{
  "n_head": 8,
  "n_kv_head": 4,
  "activation": "swiglu",
  "norm_place": "pre",
  "rope_fraction": 0.75,
  "bias": "none",
  "lr": 0.00151,
  "lr_mult_o": 0.768,
  "schedule": "cos",
  "doc_mask": true
}
MLP neurons of a small language model. Each row is named by its layer, matrix (down: output weights) and neuron, and shows model dimensions 48-175. Each number is 50 + 15 x the weight over its row's rms, rounded and kept within 0 to 99. A neuron's up and down rows have the sign that makes its largest values positive.
After each neuron's rows, "raises" lists the tokens whose logits its output raises most directly, leaving later layers aside.

L8.down472:46 28 54 33 84 39 60 28 46 39 27 24 50 27 51 54 44 53 31 55 66 51 56 84 41 60 57 51 87 76 58 40 41 41 30 28 48 74 68 79 72 60 47 61 58 60 49 69 70 58 55 41 34 52 62 77 46 24 29 50 31 47 48 28 63 42 40 49 43 50 54 60 53 59 52 68 56 33 60 48 38 55 37 32 50 60 58 64 36 61 50 69 36 52 40 35 55 43 67 21 57 54 29 50 52 21 23 24 47 49 11 54 46 45 54 67 51 45 66 71 35 50 80 37 52 29 41 20
raises: " £", "lington", " Marines", " $", " NZ"

L2.down188:55 50 79 37 49 58 52 61 51 58 45 74 65 74 27 53 55 83 33 32 41 60 36 26 40 30 78 44 32 51 49 47 59 54 47 58 66 66 78 20 65 31 68 33 37 44 52 41 42 00 53 45 48 55 51 29 43 34 59 62 36 51 39 69 30 56 45 49 38 48 12 71 54 29 73 33 49 36 63 57 46 23 48 54 39 39 57 54 74 32 47 67 30 60 52 50 46 64 82 71 41 47 32 82 53 57 51 55 57 73 40 59 38 61 66 46 41 43 47 51 36 57 54 73 45 51 25 61
raises: "hip", "'", "ail", "’", "ever"

L9.down353:41 69 53 42 55 79 44 57 58 39 44 60 55 26 65 41 55 41 53 67 37 64 50 60 12 36 74 59 44 20 66 54 50 58 53 80 45 87 37 57 32 66 42 26 39 10 62 41 48 50 57 55 58 67 64 64 67 57 56 41 58 49 42 45 53 58 64 66 78 79 46 52 64 45 56 66 51 24 69 56 34 65 44 50 50 38 63 38 62 31 93 47 69 33 50 30 43 34 40 23 50 49 46 76 40 18 63 24 63 45 62 37 68 76 29 51 52 44 40 30 45 41 58 61 54 32 60 53
raises: "-g", "-un", "-se", "-b", "-h"

L7.down132:33 54 42 44 46 44 42 29 56 41 64 44 38 43 44 42 47 49 31 65 69 39 20 52 44 35 55 43 59 51 49 65 55 53 55 43 92 39 48 65 58 62 78 55 66 59 45 59 76 43 32 71 44 60 60 54 83 49 72 49 56 40 42 44 75 63 58 44 29 74 25 41 36 74 67 28 28 46 23 68 64 70 64 55 41 53 22 55 72 78 40 57 73 45 99 49 56 46 38 35 71 34 59 60 36 61 50 59 56 43 56 39 59 69 31 50 25 46 79 33 66 70 40 50 59 41 51 71
raises: "over", "au", "work", "h", "arth"

L9.down319:25 24 51 60 68 60 51 53 09 72 55 37 45 47 62 66 58 70 42 51 52 79 47 54 17 49 50 31 43 36 44 38 71 33 61 68 67 59 49 24 58 51 68 82 42 52 39 57 45 28 70 59 89 60 25 78 39 60 35 65 44 70 62 53 42 55 32 43 69 57 35 40 50 35 56 36 49 34 49 14 31 59 64 50 52 42 44 56 41 59 45 56 65 40 57 56 55 58 49 50 42 63 69 69 33 39 61 79 45 43 49 67 53 61 38 47 89 42 50 48 73 52 75 79 35 43 17 53
raises: "'", "’", "'H", "ters", "ible"

L8.down113:32 75 71 75 58 43 70 42 29 48 54 57 49 64 35 67 55 47 66 50 33 36 58 36 11 54 40 69 49 59 43 53 12 37 82 32 37 52 74 39 39 67 41 49 55 39 63 72 43 46 78 38 46 49 57 19 95 47 82 79 71 65 25 37 56 38 49 63 66 36 28 43 54 67 57 23 53 56 26 48 46 79 54 58 56 67 52 66 44 39 58 45 48 35 68 78 61 54 55 40 46 38 55 53 53 68 59 48 71 14 67 60 40 43 61 57 52 18 31 04 59 67 46 33 65 53 63 45
raises: "s", "ese", "ites", "ite", "ids"

L8.down237:17 66 53 64 51 71 12 42 43 49 34 62 28 47 49 74 64 39 34 27 43 80 59 44 79 55 47 42 67 30 55 45 43 57 62 27 38 45 28 57 55 35 45 35 59 39 37 55 40 45 62 51 42 75 23 52 47 49 56 39 73 48 56 48 51 72 38 34 87 47 35 40 62 51 49 34 58 45 54 43 13 62 50 51 86 29 39 51 59 56 54 61 66 48 42 41 48 28 58 45 56 43 43 75 45 50 75 38 54 48 72 42 52 70 35 53 45 37 88 96 53 49 61 39 82 65 37 58
raises: "s", "its", "ites", "ins", "st"

L7.down431:39 59 64 43 54 44 47 45 28 72 58 67 31 72 45 65 83 57 30 49 68 30 38 59 75 42 45 42 88 38 41 49 57 33 40 39 51 27 54 66 76 61 28 30 47 35 27 67 45 55 23 33 75 22 61 52 43 55 36 76 47 47 10 37 48 41 67 58 61 55 52 49 59 62 53 46 61 36 72 53 65 57 74 49 65 74 57 52 64 51 40 39 44 62 51 55 51 51 61 72 71 45 29 47 54 32 67 20 84 33 77 42 53 34 43 53 59 23 57 28 40 33 38 86 39 44 68 75
raises: "'t", "’t", "ify", " their", " themselves"

L8.down378:65 32 69 40 54 37 60 53 32 06 77 58 49 69 59 40 59 28 57 60 67 63 63 42 20 35 50 56 55 59 50 39 39 71 53 42 60 51 47 42 33 56 55 00 40 57 47 64 40 45 32 51 49 43 45 55 68 42 27 64 64 63 43 31 72 79 26 38 33 40 57 36 61 50 47 46 27 63 30 46 67 32 39 42 43 54 49 49 38 33 52 56 46 50 50 31 45 38 44 47 58 38 48 38 45 41 58 51 71 53 79 66 39 40 69 64 29 53 32 00 33 46 52 49 47 38 60 63
raises: "'s", "’s", " still", ":", " it"

L4.down657:66 68 61 65 46 25 61 35 59 63 43 57 24 35 40 57 60 63 49 41 65 33 40 63 72 50 42 50 73 31 52 67 36 21 49 70 61 53 58 62 65 51 56 45 37 42 63 52 57 52 51 60 30 55 48 30 47 71 43 55 57 44 42 59 38 40 48 58 60 66 66 37 49 79 38 55 38 56 61 48 47 40 36 43 75 57 61 13 47 52 33 60 41 58 68 42 26 57 62 65 64 43 49 75 67 42 52 21 66 27 69 79 30 22 61 45 79 46 46 09 56 39 48 65 47 42 51 50
raises: " their", " its", " the", " his", " him"

L9.down158:45 43 48 60 60 40 65 40 37 29 77 48 54 76 69 50 68 47 55 48 32 57 62 34 28 50 44 53 75 65 71 33 61 61 66 56 56 15 39 37 82 48 33 45 58 39 80 30 65 40 91 47 42 31 65 56 59 32 39 50 53 43 70 49 61 53 43 54 20 58 33 51 63 45 34 61 38 58 55 44 56 15 55 38 63 50 31 48 53 40 47 49 41 41 40 50 77 53 37 44 37 64 51 71 62 56 59 71 51 66 49 29 38 50 40 53 43 49 58 58 41 77 39 57 50 60 43 21
raises: "us", "uit", "eur", "ista", "ei"

L2.down147:72 54 82 38 26 59 48 36 41 77 61 52 69 62 74 49 35 52 34 33 61 33 56 67 46 48 51 55 72 36 58 62 77 57 54 43 54 82 46 59 37 47 43 42 98 35 69 59 35 75 51 27 38 24 54 43 52 69 42 71 44 37 29 35 80 69 48 48 48 50 68 41 42 74 25 58 34 63 52 66 59 55 31 50 61 47 27 17 59 54 44 46 49 42 22 57 43 71 65 60 61 45 56 64 52 55 37 44 41 48 46 33 37 45 37 45 44 46 37 28 81 55 55 35 48 31 54 54
raises: "ance", "ment", "board", "aph", "bow"

L7.down427:38 45 49 50 70 53 43 92 40 50 65 55 49 58 52 68 32 37 35 60 37 54 34 50 20 52 45 35 33 17 73 37 57 51 54 39 79 52 44 35 77 38 40 35 49 44 50 31 37 44 49 44 41 52 37 60 37 49 56 42 50 54 48 53 51 60 31 36 47 31 56 15 62 39 55 58 37 36 48 47 56 60 56 80 62 50 57 59 44 59 68 89 50 60 59 56 50 61 49 45 66 51 48 47 20 74 57 44 16 73 57 37 28 77 59 36 26 47 59 00 47 28 35 33 72 67 70 41
raises: "’s", "'s", "ines", "ishing", "ti"

L8.down594:74 76 65 66 67 28 56 59 55 17 56 50 43 76 50 32 78 50 30 56 80 46 36 53 92 46 52 47 90 17 34 40 33 59 35 45 82 69 61 57 60 74 54 58 41 47 53 55 45 34 44 42 59 46 54 53 49 74 70 94 54 56 49 45 33 77 56 37 41 59 70 45 36 68 30 66 74 33 89 53 57 28 56 47 47 65 25 32 54 47 26 52 56 53 71 63 10 58 73 24 64 53 38 49 56 53 64 49 57 23 42 58 49 70 65 60 80 38 42 25 56 73 56 48 23 38 46 55
raises: " the", " their", " its", " it", " them"

L7.down91:45 55 61 52 29 55 50 56 50 29 44 59 32 40 32 43 71 56 44 55 75 69 55 61 26 59 40 36 71 54 27 42 58 67 61 56 10 63 29 76 15 37 37 42 28 52 64 41 39 31 59 44 42 41 32 35 34 60 52 55 53 32 54 53 40 49 72 30 35 55 40 45 69 55 37 21 36 54 33 45 30 60 64 38 46 41 41 43 73 34 31 60 41 40 56 67 25 26 67 83 46 55 56 65 52 46 60 12 42 43 54 40 69 48 50 42 46 52 77 04 21 53 35 44 66 62 69 33
raises: " predecessor", " successor", "History", " cause", " focus"

L7.down360:74 56 38 36 51 27 30 76 54 55 49 50 53 66 45 45 43 76 64 13 35 27 35 58 10 79 72 30 47 52 82 66 26 38 47 57 79 55 38 32 54 53 66 68 37 66 65 45 41 65 41 48 36 48 50 71 64 46 31 56 52 89 58 57 35 55 09 56 32 36 64 33 59 51 53 47 35 67 69 35 79 45 26 73 52 25 46 55 42 55 34 73 21 70 46 69 31 59 44 43 55 57 66 25 81 45 55 76 59 45 36 45 23 31 43 38 38 41 54 48 63 68 72 39 44 53 67 54
raises: " of", " Of", "onne", "ont", "ward"

L9.down383:55 59 43 78 16 25 41 70 35 78 30 63 57 60 65 61 57 45 58 73 48 47 30 31 37 50 54 63 52 37 15 75 40 46 65 49 76 18 69 50 24 44 40 75 45 68 52 77 23 67 37 74 23 68 52 57 40 42 59 45 78 74 59 56 19 47 47 58 37 29 39 39 64 54 53 41 48 59 54 65 55 64 40 31 49 34 27 47 31 59 34 52 69 25 34 46 53 43 46 75 73 42 49 69 49 54 42 55 47 54 63 33 46 51 48 49 90 40 65 66 71 44 28 44 39 59 49 30
raises: "ices", "ics", "–", "–present", "rics"

L4.down528:73 42 43 52 47 52 39 68 48 36 34 40 50 63 44 30 56 50 42 20 61 44 50 64 89 51 66 42 82 59 46 57 61 54 70 69 42 73 27 69 57 58 58 46 82 52 09 39 49 44 50 53 39 68 62 39 83 47 41 53 64 44 94 60 42 71 50 63 82 41 44 54 43 73 30 37 58 46 68 85 58 38 56 72 56 55 53 35 42 61 20 35 47 34 58 68 66 42 38 71 53 60 62 80 55 56 58 54 35 61 64 50 51 51 32 70 30 66 48 64 46 61 45 54 55 58 60 58
raises: "fer", "ises", "pt", "ft", "ised"

L7.down689:51 42 60 59 55 51 55 51 53 53 31 72 56 78 66 33 67 27 48 55 60 46 31 34 26 42 62 44 24 42 55 58 51 52 50 37 58 65 43 65 42 32 39 55 66 57 31 40 66 50 26 45 29 53 32 11 65 48 51 35 46 55 54 20 29 69 42 59 21 63 31 32 29 34 60 70 60 50 57 20 17 47 61 63 48 67 76 53 58 23 52 43 47 56 70 36 49 31 36 22 54 47 56 44 49 43 31 83 71 36 46 19 69 80 56 27 45 50 44 42 50 43 71 39 62 48 70 67
raises: " Shah", " mosque", " Hindu", " Kh", " Khan"

L4.down535:61 58 59 86 56 51 56 20 29 56 55 47 40 29 42 62 56 88 38 33 65 47 32 45 74 43 53 42 40 26 51 69 50 21 47 51 69 59 35 68 67 38 39 80 56 19 42 41 61 63 42 35 45 56 69 39 51 72 26 68 75 64 21 43 60 68 59 58 42 61 58 40 60 57 51 67 38 59 87 50 58 61 63 44 41 70 71 46 45 35 51 44 34 66 68 56 48 53 63 47 84 59 41 46 79 29 46 36 64 39 44 64 62 28 49 45 60 44 79 62 59 47 48 53 33 47 57 59
raises: " their", " its", " his", " him", "ably"

L7.down241:67 66 73 48 36 68 50 48 55 58 36 18 45 43 38 44 48 49 41 21 49 69 37 29 61 18 47 48 33 52 38 43 69 48 62 23 65 49 41 45 73 87 57 65 63 58 34 66 50 48 34 33 50 55 63 48 72 70 43 50 25 55 65 51 43 50 75 44 49 40 72 43 62 46 39 66 41 54 45 36 79 23 38 61 35 57 51 50 32 28 42 45 37 57 77 36 47 46 57 71 25 53 47 14 14 54 56 69 38 66 50 44 74 42 69 39 60 70 53 30 44 31 47 51 46 60 52 50
raises: " was", " is", " appears", " follows", " did"